python train.py --intermediate_size=768 --hidden_act="relu" --norm_place="pre" --parallel_block=false --beta2=0.98
MLP neurons of a small language model. Each row is named by its layer, matrix (up: input weights) and neuron, and shows model dimensions 0-191. Each number is 500 + 40 x the weight over its row's rms, rounded and kept within 0 to 999. Numbers have three digits each.
A block is one neuron, or neurons of one layer that tend to fire together. After each block is what it responds to, as a language model described it from the Wikipedia text at the highest values.

L6.up4:516490483553499532478407539553475493503450454489479428538556452552504500427430573630523542476543472443488516512494559564569462527513539561526526493439474566466551451536479521505530498516485524553445535485515521507510519477516521550500502476594510493572476493478446539529506449457503509387487408564527480471538509521514416480440463476493478520457490522467434469457494508464537479543465454562553485552443496486467506489498537468451466558559492431507482477453546491541485461480521457569462503499468518516489431516505490487455497499502490514582485480534526530487447460600505461493
L6.up153:550489434452493531405449516544488501502532495518469416471490470519514518504477489556436510490497438430416559501493493512511525528511545525491492507520555527570461548459495538573473446530414480508507500501570485533461504519598550515479530492562492461466455488439468559520545415453508583484489501571509498532505560464418515471459473521488496495510575464534499518522534447497478459472488423521513552575489569485480454493422550370505516529513509475603506509496494541515493545478527504517486502547517485485517478493570530556442425483507475513504526505576543504472422489561494480495
L6.up410:514565515492515517479451531490493519514475446585514417517484528483516523481416478555480444501470483437466538498479532539529601531469557410578541479505454515502530540553494541541512484523432475475516508576479465538436492549485448562474507550578568536504515503495452448514495482525485525459511500473550499496564546474406530515406436444495469499485548477477463476517513486474483470487454480462531524467509553466516400584453487460506507497499480507562495536445509574516482549510535457498502464543522374449451478520499546490522476393529497498533520463537507483500535475592523515482
L6.up416:472520503476491542457473487478484509483524470546529494452453541434436498441485523525575428507428519461411512497456517529568516475522538470543483528446511578568522532524488445578451524484438567471480518492515476489498501538534491625485536493539522538564441454509465535519571487505536527503448461533479491480502510510473493508474437474545525518444483495522477494427571511448480434471520463507530530560511541545540492520502554528469553566463528469557479547548472479492464465527599373515468509530490520483479444532543520521464492489529564532499505461516447391479431531571525502454
L6.up435:537520495460512482458512536583517488498499458532491413532531457511485530462481480525529463501449506501396497514472539499571507587487478467513458484518453533479566577506499480507460464490555565479605527466526519463467505480528455508513470501467534546528461487421470486492545474488446535433515502528533493503539613446507417458520480463451493513481542519559428499495511365491514479446574520516484458479462502483529495467415541552475486505492505493493520424494554485501429495484475454533517434505403514459566467502504548583543445493490537471511566523521457508469499581568485470498
L6.up509:573485483494496538434507498499516524562564481449564519520528464511463492473500488500486500489494493564466556519498529533492482527496477570484490406480475490490502432545517515409532581423557513508556513508459490540526457495521473483511512523442571468484537511515530568513535557550483431515469508503526461516512522469491420519485469459491479477472552435478450507502507563487520625454568487513463499469509476492532488559490494476506492439423478497507494476477520546409417472579490466547507544390591501468480509562441607403488492519520479487502526552538452462468470491518540436490
L6.up643:459561436437440535463481612493504479555489474498549500459489504515458493495542470526540476490519523455512494514455516634537518517506590483495391475469471527511543494547438513544471538510513484444484489480497496508458514524537453611495513513587504495496509480511518569488497533531512497409434421525466535441538498504505489530467485478509491512486473396488409455471503501465491481485595465535520497558479500504482517555422539491493546579467570434539499474517574510496530533494536395455478521456533527539518509509559528495475455458497520456554478511525516476503445448544532483469
L6.up712:493592450562523478469465554538472563596502508591528520480383398442509533511444487482522468483484494413497481506501501540546554525459544416528501503510480604551529518490438549468509458484535404467521450419435514487491514498462500472477491527487510465483495471586519466519498529532495531486515499478496478463492566473474479471508473443478486497530496467502497475508529452527499532537561537446451528440521480587594482505436484459490559471479532478569501513484557497484470443469593497479457469569449515519508504557491556530532454430487523448511501511490503434566494509517513512480
Responds to: Mid-name fragments; quoted "the"

L9.up25:541570469528485498519491548464442471510457531496518528509479524523544557560427527552580536432488479490486539533482514518465564543486476509442498508474470531537490513443478543513558476544471444497523506504515391545475535548564482566487528489475479485479555469562492497503485561495467462514514449476493485376489475456502516452458514431523427453453508534497530440531430514572524460591520498489497491490369515459473456504500414519524471560551491507489450536462490565497539487503532523542507466531548426474485463506442460459560500527601562559500436493511496461466465483507490531451
L9.up170:481490497525425538472443532500358497545437552477557498490541457487469568469543507506500518518461540555524440518523478489510588539540508481473483435489455530475536554460570585537546495455512467517572557516544458551478479455576491493516490457437528514514523474487491507538489503529444488492454495545491522469535473599513491465477445482529408455491498513480484513475500439461499543485565511498512526529439546497435476555527473488503495474467436532541523593487506469530424477494449428499507500518516457508564526465512560419528454525573528453507439496558485486520554477587460543464
L9.up259:436512510554519503539487570491393516469453412524558500559486499491501524596578458565485533467486504510455569511593471502521617505515512451536510523516546532561515519486499510557510522506512451494531538444503465513495494492488537538492470513421553512548538503524558455576439493500496504506507501494461497406557493501436460527467539395550437481517431531484504409475504491586542570555542488451511443515532552488436536504487472485472508494520468511498448521472550514450546468547524464474491482478523484522466410506489516474477477451538466485481464530507492439513470553505503519411
L9.up637:537480573530445480521506508488427463480474514530526485530532518518533498538477460561560479522540479493499510528530563551507506611492460481520503461472522561585551554470515466536528490501465547455537550413513412505491516451488471524488514504446529563547518482509535489514527511481435480523446504530518517416464462480493525488562499441522421473546459538462502500401497489535541536532596489432471469457382486535439490528522476439469536525575485490483486589502504512517572546499499499548484513530468497430520462460523530495513519411518500537524507530518527517413520588535487481410
Responds to: Separator before numbers

L9.up169:494560408514546428491451486503476514506530441493557548500489473408476537514528490546490485499565520549416498521484461466540473499390436506461448483509516547495496520377527470464488522497553512455429489462566465510536513476598501539475451522516478472476474472490510463486504509523451506522532486439462509450494515520484525532540561446524488490517512536470517489473472467592519540623544500500447451472489497524400513492509514517503491518508659540489450576555489550487490443508521569476513489535514498515489490521493467462484511460496509544485483534507551450505419549554443530489
L9.up332:544509494517510436504539554480501454512488503424499435514515490477467519518575538492476489460508521416435536520570483535484526460528593512557419513501504480481546458439542485481486451519455425487420445506537505531485542464522490530473479548534487438489541426453491526517421472551507527499516488547470520507477493532468445544500577538470478457459531549404526486452466443508498518518559461486452489537541466477491488509575528471498496490499561497518512522567602540545424494437444547457517495562538435496469421472547557509515483519501474513477482495462529494578424521622477523515
L9.up474:496580511492505477546458507462448477511564504500483536542425512509479474558552516519459473505500452457462544521567465516487539565529579467476468489481528590472496493421529537546509519511527401479481502463450493481533545591463531514494494516530489460510500479524506479532474512474527454459504490492509434535489456527523506465449413484485442472463467510444554446405459468467465531491478530518523565562489514555500453589543485542516511491480553536533499490564496487555525478443490549388556446515540484514485440546606561486512468544507563525493450489505540423425438436492477458518
L9.up711:506551478549549487515528553496515519499468470561501449509459450448509519579512467551411483495527510514477470534527529576544514505523517526558447507488505521493505510442501538464446524492431433503537482416488500453421639521453551472481493539469472492484559489544568564470437491504496541476465451496432478476466486559503501528489442516439463471487528487451573523453484484509504527526508526443424450492460535495523532573492466451475438481491614512489470414489475546521548514470540527521490448522506483450522528494544489493504555521457541633502470572447519456520514446555488500498
Responds to: Word-initial fragment tokens

L9.up100:478466492491498514542540516497539467543476469490475445568552494489452473448566496513520433478503521557525510503557534549493507547462434459466447441466431488473575504451488476539501454508546500488494529424587468516554462520513508480511484487474518480506513454473539484524507568520509544452446480526510522455570554560491480455494531483518507498494471487467473491505524496548570526474571511474466523598462486434447514606528539378489497474472502533485499556541555460487447455458434439485454482564449536481501431505575576520474404504579510460485549487571539479518521485536488501415
L9.up350:494556444472496526526522512528521497536561469471497418505514517498409496495549467505506386469512487438522525516459530569538492503458493502459432508498445520485493507550503526539459512560516546497543448550569477522523558537480509518473467544549571521468458500505526506516511525454530483399508452438458471500479491488477555508469504534557541509490509465435464409426572486505540500498533455483505504598536478495415497489475507491423499543482530473485528529473600488457467539511439487395494511536494559474472502484510502531451454401489560502533548502558564478566447553561536488437
L9.up444:481519454535497524551433579524512525564552444460468451590488470472505551525512450534579522536459483537455519505549493510544553618494571457489565474468422545466497509572523470509486493485517514454532501479481488450550560530489573505476504508468533516463478514497549435559529452537568487428503472485470520543480482484515451525513432478565512493437513488455479409408471451514491554528541523519487467548474544555458461493423481493500485518407489473436492492464530492459484490538485520448506524512455536522512510504561477497481507455521507516582462482491521445527428569475571505409
L9.up671:501519493478470508514565540535554479457521463494509381547551473499481532498610469489492467490469526539556466534536468560573503482487519480493496465467449518466529553509464471434507502448536540485531533483494501518462528500532467574465514524438567512462604519410513442499508455553508509390394462467497543526543496579479433521501457432508471542502535438466469501529504499505540533473538523506489470531439489495505473485511544424458478468491467488509487562487530439529396533471431517453504553577490515483507543541531529536485525399486519454465500533479592515517506515468533478461
Responds to: Nationalities and foreign-name pieces

L12.up391:468466446492512522558537494489413533505524495605627492457507511506479526563530533449472500455515487465511542520477513486435576503478508457477478440497515547465495477571509469557467514435491497522475522481529523450514528496592464486470482532499472426519486437470478493550491482464600487469521470485479500505430532585524523484473532450501431541435454515440538509545488416521526515485551439507545493495473507536440501521513472422508446490500547561543493498567488549450527557523478513401478449454496496510500509546512553427473533458514483452487492554503518488525556466580385487523
L12.up543:563502522427498464490527477412477566473441492496547524530466506466442511596519465598482558453554466502550466531561541456503576504510482559517454501487512474535518489503499444501490463439530519526511545449427471500456485472571503497479492470425462548515489395521564550533513482531494501522445505518489537417445465538502547552588517500447386495492500588464548501455440489503472473476595477483527477475481565510446519506489444411507508505468524457489478449579517506555508513474453562490479528484504505514481501500497537492503575484487489527433508550511515509555470497550487450555
Responds to: Predictable word-start fragments

L6.up116:535554516502421517505461509535467473574451499473491506477516534532524522575491477507436562459527536550514513512577524528517435506493494503505461413482523511529523538477478593528538573475548493502570586457556480520515471535509468552511470477482550580541479516499451453505511516447422529488493468520501524510504466478549539477472425503490447594513414458446392466501472478508497455444509479525514451427423563480506515519488494527486516443514490405517497531499487485490521436509513516578491484465499467535515560556459533443496465522473347496502449528513515449459519500520519535450
L6.up145:548599570527478465434536517501506455541494455519479426540545579526532520532467480539443499477447571526459528511622487540524419537507523538539462416448468480496497580494501499482540564505451483525505550379479501498503455510465535577473510505485505542540524495541482546520475567508480488507507464535530480474538478468493497498480404506520483473486480518522388520469458496491518531477519439467539568409477566521565503455500480500488565519513501430529448519428540499523479496520479488569510480503536513461433470510505521482432448529455411496469468492568512467499481461499524498441
L6.up189:462488530478502517523515493485551494481471444562475448542467530559524511507503523515463559403467499469452562510536565517486570561521531479475468417513535476573510597391492574470395362597453534475515491487527490503397479499507490463495502519482440529512468555515441523507508547442426497498544516475432511528504491497425534520523544465513476512507473518467511461537502472534509457528518467479498518513485522476564519500527497469462515481480481524554466486510538509455497534541508440498508470501521453407441570500449519496503413475543484595520531545508468470534495541523481568469
L6.up222:515518509493494504448484510550503504568445445466462496483438523515521504534454432566545591449489504536478511502559538552527441484517494503477397420504452524528537490489473601536530567553473492559529561508491503479490527485518480595489491477491557555549534479550511557499524492464447486485476487468547509497551466447510520498476446454480475535495481454477402463451488472426498449457518587547515431484454539503535499518542509512507401508465502362572516491550540510562513446453511504512514486454543507508532511542448535488525480540493430515547400481493462483482509473523554497479
L6.up406:530464589481537495500562542471549466502464508464518528495582531436521580498573490487519487516455456492502555512478555515501463514553574480509418490461544563469470430519621581456500437519431500493541509481562521508528489532444525539489505486529513547422485523486566520494454457496550506493484483441508507504537471439458471563505481492508447527490483377490552465513468512552542522467512456548479491428543533463487516495547544499435526561508462486590466534466477525511449479528464511481489496414445447539412535489427469520485523508473452494466456566498466530457523531506514551483
L6.up632:537519541563463474461544513499544532533458477481478501533519507588531526552544478546431587442508530537446483506514573526546456549499505462523464457475544505537489457512466635488550492455544441485565565525473504501498526518503515598497521481525556566495436543554495533490490551420406481514497501452533481517482455453483512473481438459536491512517429437457444480523462497519476475477524487439504494423439559482543490515487459482535462477501479465559479456500503469443462467511542494552505487465533435473488527545450547486474463488461425466519448488494477479444500620485526563448
L6.up746:484544463539465457451560537484526506492474429525501494611493512508554489506433551556498499481460542561422457516478543515493463602484542475526433485470512456520500492526467588501528506546451490530474504477451504449454513519486519570495502524539469526438502512529475577551471525483399504512494483510431501513468485516480519460480453462482513482512531474419410502466523556502499474441489452478493460469446634544537513503522541498526580507554512487486464528544512473510464347452540481531538460525504518492550484568510493421480493479519486464518493521445502427540526547493491560453
L6.up755:594491558536519503515505481523478511496490490472480484500491513533527510504453471520496544525474528527544549508539515512527461484524512527492510425491570511487558486466509537505489545483468466430570546403524467471452481459467537589488472528528480531559463513518481555476566551439436467447447472547525494527538499537448517504512401482526506557494442482437411373472472509477528479547549546479519518406462481574536479479481494420507496497521486490544457530493511585473479495479464547543528510561531544447475498518492581441485537545449518548481470511473472413425442592508526463452
Responds to: Sports play and results

L12.up73:491509505516523518594561455468457517518465432523529496534503516531512552612489486471550418455429514486563559518546508541471529479479549471511523491483514481467510532511470483471441540539372478527474499451456533527492570544481479440454470538578425492464434479524481457607430499476515542509476490542501501401548553545463496520553459425479412537475476517493531442473473564535505480511504451486495500491483507503496483553513531477502510571452495499468437470519609525451516494586497478568514509546543465494546492512479536457514482491501523477538459476534488479545507549490458455426
L12.up313:482502464485507455580582526464460448448469455506506493549468537490517551514482533536527508461532478522488501503579471502490493508550467476541470475504526494460540627481503480579454561476513469499456495406510505533495638499493512473493484594495468486491444413517493523494516487516527559540463497510461519467472538575504508508553511458481446528444491503455537499475458523551616487566514502427467453551529549557569530481502509484469483496410486489475509484550506490466509449471524543501465501427503504479514453563480449495589423499536427476559462526547538479516547500511425538514
Responds to: Wikipedia section/table starts

L12.up43:470517540520514497577600535540502546470473527467521506550468506558480505527469515552495520495433501481464538513483496441493502526495478524483488431480489492540502525550505543497491529534426517543497509456466475552531506467514554462482470490510561503524458426472507441503529484431469507535535486538442422438524550501446488458577508431432420552535455531466418497514483524453612499605512488485451531536516576568487574584483471502519531519510501513536486500569549535462495454496463488440561526503559473452536518517394532409454468515493483468473487466502487446497542571445484467486
L12.up586:479510462485527541557516552548478537529477527471479510454438502546465489508474497579516512514436505498523479532473479484528509497504451536429488481484506458498487591520519526471517544529466537537494506471445497480528522489516550480491463481483549478487499421526475484486466477435521496518538471500352466494527555472447512404525463443475470569522477559461435489421460499434521525541485496469445549602483564530564457563463513543523539520468513522568493421555571507468504437571500518480502523530582419428535521522416505470443504554516493485457528473549491469498567542430471465486
Responds to: Table header rows

L6.up54:468541508519477495514569482427479505469479435472585487533492523526454461492489458475446560494525453514508549509466503530460441502473499533473528472515499525511557543506589467471393512516450468592406472440602463503461624483551457498465494550550489480506517549545504467495467512482499548539491535541550487441535611509496451535501513392543470508477482527484470511461427503511516544511510513441539478511562543549520546490517505496557461481479495504507486511471420468416507483527489421500492512560528527447490489577498542478518473482463523480567483528492553507528470565475486530418
L6.up302:483512562438514505478521540464463480498510447552483463461514565412529501502486514527454528476474541370515506514488521535487528530435583468562564490488550505524502530497591537548501525475463455463561485470531457477518526552509519609497536519522507478497485491541446457527443531449453557508441512575475488509553558538509427502440436373538523483529463508502541447468422527550517484524537471446518556493538555520587452484536449520503522482479481525543498507483527506421441531575522507505546483503516492460493525489503491465524461500464523484506499473536488466469441524588493506398
L6.up318:518464474545435433591543546457485490484454462510534502556515453585438490472537458522453522458509495556426530510512447506518474498451489524491568484473557501509507475444450507537476518484460454471500505469525419500473603487497495491488508541464524486470484526529492468517475517504472504489395513541545469461443518477443511476544536499459461542514481454491520501507479524501548492497522453381521539590518494566554550485468501431511477513485555490539483441509494540437538536500517476485493504541499540423568541632556537502502468464462544466583531486489560498551467601440508529440
L6.up334:449452521476434490509529543534498483562470506470528468474534446534500605534539522595491484496499508466534474518457447516468453466552506559486380443415521563522478481440526500413503455438450526517491537491478449512505608500581484465472510473498512534555522524518459510582418499531502468519388518541467491506529550517465494476564540488453416548493473496478480450476492492475573582524587515534496541521495463556496563476504552458528477481531530517525400523529526492522506534538478493424488536492508441455506520512505503514486539454488531502519526502582477512495479547486491540539
L6.up366:502460547525460500539534495504451508479517471482486426544459476539513484503495484498432484472453525530446557515521492561469422503494525542470432490497528548470548458468544518447482500604419485509478475423562489506530510467422589502479494497523478548475458513437516539472428515520479512485427497503549503534482571442497498543483489464523554489456517451517512508492539505574519514463455517478498555455534479539500462527452492397536516472506506491493519516484546514459495567513510499346492479492507562545476482504542563492354531538451521458489469634510544490494458501529483472485
L6.up499:510451574531438486481508493481493463467531465522548495531503519499454476515453475538465540463445588538492523507582428583476504493488541537535486445461486451506483526479553504464497458471435478504533463504541421468505529494517470496470520506461564582453402515546477503517508521526517439518473529527471508451540494565494375514478543508513488485478535524493487560517400518555549536501519497520433625566515540530576491461557550535527508421515491495525448544493469506457453465612479452508494545428519480475459494579493446484480477467477526527472517501537529546479496531503486564442
L6.up502:500460587504504533555550462506468502500521448499478411533503491546509537534492493516445480483416458510467502518506548558500406508465438569483454499500502561507544451467551522441524516551466511477438504462537528504530513509395572500496525520561498539498467531481535571454423514447484502475442485506529477547474470471479503574523449445527575473496494543470534484494516530561516524552463578455512515420548464566525497474484444452512523469516502478532520553506569491440467509508455531425504513511498560472464481509488497543414532547453518468451467610513548519498383507468496470444
L6.up602:540503537492480479517526498523463489553490427486495543454470547521468460508453412487426548451513557566448571509524530520495453454541529519497501517477510514514585478478568563547497597452460437534517486499551471532514518491528487598497484469545555473497420486541433484525544529488519497555449516544473444477532542475482520497498499420532482598495446528482404497491465489505520487515561561479494496495492536506572509513528488483528449446463511508500492477478443478464483470476494503568496510478517562454488476637447485474470437504467453447531393511562520402490481479488455524464
Responds to: Block start after heading

L6.up38:494476467519499447544515510479439507524457474499611513422488463469439562600484489494466534481507537460481503523526464489426543494472546531481455453504481505475510446489518529481535527516472529515540549442504492482493615515515566491488475605465555452524565371495502516533547480528577506480539477505455509520466507541524448546511472521469448524501550493441590521454484531474533529491516515494507524469437523483528486564531502516491456483507504504480484465496515573528426472493495575477501529415497443522545423555505567502485558525481527489417514527462452477513577452459393477509
L6.up192:479456441509494459512488521450478496604452516475553510488515537489477586523594544507498510481513502522493477501469539489423539540528528548481462458509484509515522502491517566496435515545478463500449513477557498538473468466463528457493489552580492469472530402477506530538437505526520542494535499626482508516484530503443492480525540494445512528424540541397542468539510463487523510482516503478487513526536555442524439564469532422515517463346505519582497493563517554471461504476492438477465489401503500533600488509536551491495533489496476449549499555463516452508554488465502548531
L6.up257:488487430522504442497530514476528505518464406417527517544544485570470521593502508606535555490499491493480522507541487483494497494464476486505410446515466455477535432495566470540472488512462576527515468467539511492409483490526457507495480489522500467461516439465460561579509437516531523523438485520368525506511493441507509558526535498481496476504594484424531516489567519488586516495563568527464466544438489472461527587418566481485518529446514489471508477550429582560478465488458519474530512525496459530444554522506514490565502501493456475476507526482465463524516532500439483477
L6.up307:493532427526499404530539520471429492544466467479522500524510486456468542576582537492420508512501476478482520508477456491449541472537557517430361490503476514482530470519496529453538466578404537524532504443539524551480562453485525498490505590567520455550528365477460558527556490500522499497564477549406531481468494504511491562496503498503512497507531518477537526515507497464527509508548473452491550484514521476489525620532526495495454482445500544523455478507517557484436515507542543498498526431515493572531460499453500445492491550522505433425470504482499429508523487445440476499
L6.up530:508486478512486457536501530535450485601481480462568532501454485445455524596533523503499548478518525452442501524508482461443532491492515554493522513504551491508550459513482533493523486510454514532488546473536515549512487455520616454471451505463561473528483425467513515545588519487508532520517466486452501489484518502483436522488498496490456606512543540449515546477518531504526503499490488525449449439471555525489512525481493433441435427493515519491470435478542565479395482487493559493490489421470459533564462568423546451484565486470532473431419546513529395514551476480479394515
L6.up568:509479474570492491535505551483435473535470464467561476478556506515442539559535567498507501467487481498472512518494489478452558497488470560560453426538506490502506489438489535551500429549419476477433484476598473490424523491492474545494487645533506461458487477456506535534434411481481491470534475543427508479496476609464508540533567450469484495489503527431533463494471451506562525505495501474516541529469470483558522592556490468487432476474522510531468473581471549467482481455500513428480479527516427515598517531490489510550509526486539441561453514482510526527572459519464521527
L6.up584:506516463555504446521472511492407480560478500527568514465461434457440525619555560503419483485519507493509514519493521478437574481502499531512462402504501514472481472492492511513518476558472472503503488471560513530530533472535534507486498531547551449467536362466501484485529429519560516487514488484419467528474509530535474551418511490449485495509475484487505536505488504450543543468510525494524527474449471510498508556443495424513411447479560517504486496542570555502474477514515532461504531440499442550600526523491570505508595510474513426509442579504480460504551445463443426527
L6.up767:522562541548504397547523506453458463565470505447505528552509529460531500579562504528526564510548484434500489509516394463476575473532510519486486479498549517503499489484505490498548454530510479530520481495507484575431495488441550473479479494481558493540521338537534463572499423505497609517554472536481502509477517464497477495491491459462481510451560519415512484486461495537528542488494469544473578504379535501449439565479516423458434520440525520519500494515458575481508538492536573499492531518485505534502493518532471460531489483530429486460492558504463459504501478466466559522
Responds to: Split word beginnings

L12.up458:546583431500499499547484556444469482538489517477478489473442456450467487437492513502468535532460459579602523518495522504523516511511532497508546556467540570526551570446532460498452509436481522575498491415491527510552536499506559524488458533597486442381487494542545501462507450520524566539433471522535485519507547509466444444446456486485476549464486505467489497460562510494458531504521490540452522478572557500539488485440466469478514509480535518512466487495577502518487418436453534468499478460498533499519446500512451510487506549464566497495478580491514434429479472585422460569
L12.up696:480618449544490471521487559511539450524491521481485543473498455472508583572520441502494537520472508584476453517491505518538533487469520444531467427484439582530548594462538548531465510484488466473481514529403494487497516445495501491488434542454478432470497454485495523518524493552455489501486428500472493479522542459462444462462532484456441479548488580459451374520540503525541528530561477449465485459613459573596551516424481511491541514443531488516455497519564499552479460507508550476475447512536508531525448540486488520541456498500531576521520490507474486462526528456494513529
Responds to: Word piece after b/B